Part of a small language model's weights.
Size: 10 layers, width 160, 5 heads of 32 (1 for keys and values), vocabulary 8192.
Architecture: learned and rotary positions, biases on query, key and value, tied embeddings.
MLP neurons of a small language model. Each row is named by its layer, matrix (down: output weights) and neuron, and shows model dimensions 32-95. Each number is 128 + 24 x the weight over its row's rms, rounded and kept within 0 to 255. A neuron's up and down rows have the sign that makes its largest values positive.
After each neuron's rows, "raises" lists the tokens whose logits its output raises most directly, leaving later layers aside.

L3.down162 [137 125 133 168 156 141 161 100 133 117 105 123  63 115 154 112 160  89 141  92 138  96 104  97 110 130 109 121 160 140 121 105 124 136  83 136  77 101 150 113  87 142 125 128 128 152  69 128 114 137 133 163  89 130 106 135 121 162 138 162 143 133 153 141]
raises: "itar", "iz", "ised", "ity,", "ist,"

L3.down442 [114 148  95 141 135 100 101 104 130 105 165  99 130  97 126 147 162 157 126 144 114  69  86  97 106 118 110  96 121 134 152 113 162 123 116 149 109  99 137 147 138 115 112 174  96 117 123 136 146 153 106 122 125 117 165 130 108 106 140 103 161 136 115 155]
raises: "g", "g.", "ues", "ged", "ger"

L2.down236 [148 143 156 145 139 142 145 136 124 137 157 171 159 135 166 126 104 117 127  87 136 131 136 157 125 134 168 154  95 189  87  97 112 143 104 160 111 117 113 137 104 157 108  69 149 130 107  95 120 115 125 129 183 114  96  58  67 125 122 149 134 136 106  83]
raises: "right", "ify", "ice,", "ently", " this,"

L2.down288 [170 144  85 148 124 204 143 139 107 145 137 130 131 144  99 121 155 120 118 100 133 112 119  87 172 166 151  92 134 139 121 151 130  98 146  86 159 141 109 118 123 108 135 140 124 145 146 170 110 107 164 132 121 133 130 107 170 118 136 139 122 115 102  95]
raises: "ter,", "by", "ters", "day", "ter"

L5.down392 [140 158 116 156 130 121 101  93 116 108  90 108 130  89 148  98 147 108 127 147 152 150 140 167 139 147 106 123 134 146 126 120 100 140 112 143 113 124 143 146  78  70 125 168 133 109 143 124 117 111 152 166 107  73 139 130 110 140 121 107 119 153  86 131]
raises: "-", "i-", "'s", "ial", "istic"

L3.down255 [117 172 102 133 127 120  97  76 114 103 150 146 166 119 141 108 121 180  93 137 141 139 170 122 105 112 141 126 106 116  99 109 130 116 117 147 150 131 143 160  89 112 137  97 110 114 120 167  91 113 108 100 145 136 147 148  88 147  92  90 130 124 115 157]
raises: "–20", "–19", "-", " place,", "–16"

L5.down359 [134  95 123 108 140  88 150 124 147 107 110 119 129 121 115 119 138 133 166 138 129 115 157 112 147 137 167 167 156  91 150 137 117 135 129 131  85 137 157 142 108 115 119 115 122 108 105 122 157 133 136 117 129 116 141 118  75  99 100 131 114 148 168 128]
raises: "z", "fter", "ven", "ze", "v"

L3.down305 [132  82 129 146 121  87 149 130 123 139 135 139 130 127 116 114 141  93 147 141 118 151 120 140 119 152 126 156 104 107 141 133  89 169 156  92 127 158 120 137  94  71 122 143 134 139 110 132 137 170 147 137 132 142 104 112 116  95 100 138 135  96 163 148]
raises: "craft", "x", "ment", "led", "book"

L5.down94 [ 60 152  90 179  94 115 145 119  98 149 102 138 149 109 142 117 131  61 155 140 103 151 154 133  80 120 116 106  93 128 124 117 137 105 103 135 110 137 136 138  93 108 151 153 134 155 162 131 116  92 122 181 135 144 124 100 102 105 141 138 138 149 101 120]
raises: ",", "y", "ies", "-", "y,"

L3.down153 [111  94 106  94 117 119 150  65 120 152  99 115 174 167 104 142 119 112  78 102 156 157 129 117 131 102 122 146 115 134 162 141 145 124 119 150 146 117  94 145 150 117 137 118 124 180 140 142  99 154  80 109 109 125 119 137 104  93 121 133  94 118 124 137]
raises: "ation:", "ary,", "ation.", "es.", "ations."